{"n_layer": 14, "d_model": 256, "n_head": 4, "n_kv_head": 4, "head_dim": 64, "d_mlp": 1024, "vocab_size": 8192, "activation": "relu", "norm": "layernorm", "norm_place": "pre", "norm_eps": 1e-06, "positions": "learned", "qk_norm": false, "attn_scale": 0.125, "bias": "all", "tie_embeddings": true, "parallel_block": false, "extras": ["capped logits"], "init": "normal", "init_std_qkv": 0.0225, "init_std_o": 0.00425, "init_std_up": 0.0225, "init_std_down": 0.00212, "optimizer": "adamw", "lr": 0.00123, "lr_mult_qkv": 0.7, "beta1": 0.9, "beta2": 0.98, "lr_head": 0.00525, "grad_clip": 0.5, "warmup_steps": 473, "schedule": "wsd", "decay_fraction": 0.435, "decay_shape": "sqrt", "final_lr_fraction": 0.0, "batch_tokens": 32768, "seq_len": 1024, "doc_mask": true, "train_tokens": 484500000, "steps": 14786, "dataset": "wikipedia_en"}
MLP neurons of a small language model. Each row is named by its layer, matrix (up: input weights; down: output weights) and neuron, and shows model dimensions 64-159. Each number is 500 + 25 x the weight over its row's rms, rounded and kept within 0 to 999. Numbers have three digits each.
After each neuron's rows, "fires after" lists the tokens most often just before its 100 highest values on Wikipedia text that the model never trained on. A number after a token or word is its count.

L7.up819:472526470477526518500537400463513494541468478517508529446524514570478535492521486504470522502497506498502502493517514521505537497471503475530493457526470494510500453512483499502496500477484507505471570473517513495487506548491538516506459528508487483477469482474484554458495532496485497527
L7.down819:442475541496509501492525484492460504479538488531492514478503484501474493461527509540500523476501500550453481531513510521482511471486472511513509522454546557521491514488480553509495520559526463431457500472533497491513499503497498503486498494503515501483500457525479498446482544492508496525
fires after: "″" 16, "6" 13, "8" 12, "°" 11, "3" 9, "7" 7

L9.up930:518533494527469511500497419543495494508491415518483499470457477484514502497489467514496513477510483511530484526469510497528536458500544508521568466472530499520517498469492491482476501470434516459474520502534509499489516520481468492503453464521537470507496507496502530507559482511467496514
L9.down930:520498518485529471525480523506508482496466530459479491477492509450472527514544518531551488503529506512510512497517550530518453476549515465470485472445512529526495469513469498531514492470480484507515513521501473482506504507513503494496480493494490518459510474531484487483545492469460493470
fires after: " |" 67, " " 30

L7.up800:508532483523523513515509479496551515551498486523471494516519480491488514522490544518518459488454528461520471507495524503515485451491531500484497478531524503543552465513443494516476482468498513488502521445525503523474478506514505473508492499502489486507520484514552553522515514518521468514
L7.down800:531488504491523487505460512474519482485490479496522513501489503499497565493502465486466535502522477514512488476469480494447486533457511512507507545480514551439513508522492460512525491484451499562506485497464492508490500510493484495510505525544486508498510498499509476524463522521513532519
fires after: "," 15, "ed" 14, " based" 13, "d" 5, " due" 4

L7.up424:449506493524484534494534462472470494535479501470498527473523509478483531511510457510497490458537482494531541548535497506495501501497563525543506475491504534514549487460497462415472548465522510454490485504532494503472464525471479508519475456472507507521501503487533526472498533509492495496
L7.down424:503457496495506496509533528463477437491476505506487532498521527508513500467500489520551542464483484522528502513484493509509468573504493496546481492473497518523525453534506491499468461529481492492541551517498514477490474498482519504474515485504519493485476538527472488515521465464500499424
fires after: " " 66, " |" 22, ";" 7, " (" 5

L10.up912:508456478504483491493510497493507505477428460534499503490473558495518554495489440486527456448452490500524479543496519488489515470506548506511534489422538508531517513458487532480503499505464493488521480505479492482515503505521503525466443501501494493530558494495549510531490466538466509519
L10.down912:508522543499503453523526509468477480526500515488504471560518466481499506537537495503504491513518499473543523559502518497506520505476485482452504453479508475491485477510528483525497500494431491546534518482515518477515511524538567526474486467533495448496472481514524463490513500491460500483
fires after: " " 39, "1" 30, "0" 10, "2" 10, "-" 4, "5" 4

L7.up478:534492512543473499496540429466491541481458491490488528524490493506501523514518439518494483471514499466514490516464514498510523481500531525528488475452531530535534509446528477459474471495493494481532465502483485477447448551490465515529435471505497503529525489513525547527507497513500506531
L7.down478:500467507500508438506550519493502533508516515522502433472498538471486500487483529540506523513507509499500462497494529515470517491518510493486479542479513506500470483502506527487489490519507481494547495479489503513502474457512502506488509517542508502520534484540474513473536483481525498466
fires after: " |" 45, "1" 23, " " 16, "2" 13

L11.up404:475514481514522536476506517484522481501497498483514475525505527490457514487459506512493515498500489519515508515546513513504555447499536518500544450478489518537531458491490506473502516463521525511478475504556485509511475452487517487503491507516522465465513504462519518496486532548581461528
L11.down404:527484512485492493421530493471486491530545470462499512524501500494527521530459510500511491489497487536489461532496514479527515510500524485525517520522464451521458529521474490502488467530494466522530472553498520513523475506572468498500507484496532552515498521488552519528491485501476515498
fires after: "," 45, "s" 9, "\"" 6, ":" 4, "." 4

L10.up925:504467422460507499485517512531507460492490540504497532474496481536481510479494536501484477483518517514481480518486516467499527496462462492474528475472491501497493524494506539522538528495467523472490513511501504474495534474566529482502465486515482496521460497490480492446505535528469490517
L10.down925:496497523474529521503449490485512523503475467528486454514477510514494499509484551476519509523529503488527497470552494455474506485514550501510507462497488500493500519462491499480490487495506519542503480502501499482523504532548532450474520501490504497498498451492545476484518501496451489490
fires after: "0" 29, "7" 10, "6" 8, "5" 7, "8" 6

L11.up262:482475504533496495516502467489484534490432506472556498471513468539484480491534457502505484479511499491470526491513525505470491493499508516483469552488529511488504515505503491484528483512514491496469454482507491506508475506520443522482411460493513467557556504509533549506563511534486515564
L11.down262:491473511509429442474509525463520469464505515497514488536482495478539491439506507502508485521469501521490478498482508484507520532508461492531500484464495509464503463510498534515438506513488486542510498502483514469516520508523564449518503498484521492548480529511493477503476513480467529483
fires after: " |" 22, " " 18, "4" 12, "3" 11, "5" 10, "1" 7

L7.up978:520557485464482501515516540544532496517487467487486441519514502519463481512488495522485525523520502507538455508503487552485502492496538525512492536508482514529486490527529519503511510490532554512491525511525505473493473500444459489502488513539508467500550510496508515523488538503528496515
L7.down978:549525494475511480499546545491494536521480518508502453506506538463560491515489496500488511474479442549525456541465510458515470522510495483492493523535511492498493469470478520505532552511543497510479501471474490479498508526525477488492486537511554486526480523459497467502515492518497520514
fires after: "," 27, " de" 14, "-" 11, "s" 8, " De" 6

L9.up287:488504477492525507522488455493464471508473510490491544484540480514522478471529500488468522507500484504521513489476498500505510466476474516518504464466512543519498521479503515531523546513470512512469508430491515451477502491528575451505457505514502503463476511450493518490525505543460473497
L9.down287:484465520483559540488447506493466479499494522522507525538518494485491487477519543473521547508506553484407501508537491508537500457484514489446481471495495499484550483462502534508496491511498482472493504509492499532492523514518500483494506455475538523454473501493513490508538506494482482518
fires after: "8" 14, "5" 12, "6" 12, "1" 8, "7" 7, "9" 7

L9.up82:474520522469520507496464511493526503517502460474516448481500497484502494483512503508489472536467494519543424520503530499479489494501497482520511526535495472510518475472514489428502559491526503465487479440517487501467493486472511489507490503507526496487498503486523525539520519497545506471
L9.down82:507487485492503501476479564500490527492502495466488492499467470488487472502508471486492525513494513523485503539487499493470484499500514499498432510526525496526507448438462486521484495449495487494488476500507491505510509503499488505537518506489472458522514457520512519546492496479465521507
fires after: " de" 31, "-" 10, " De" 8, "en" 5, "s" 5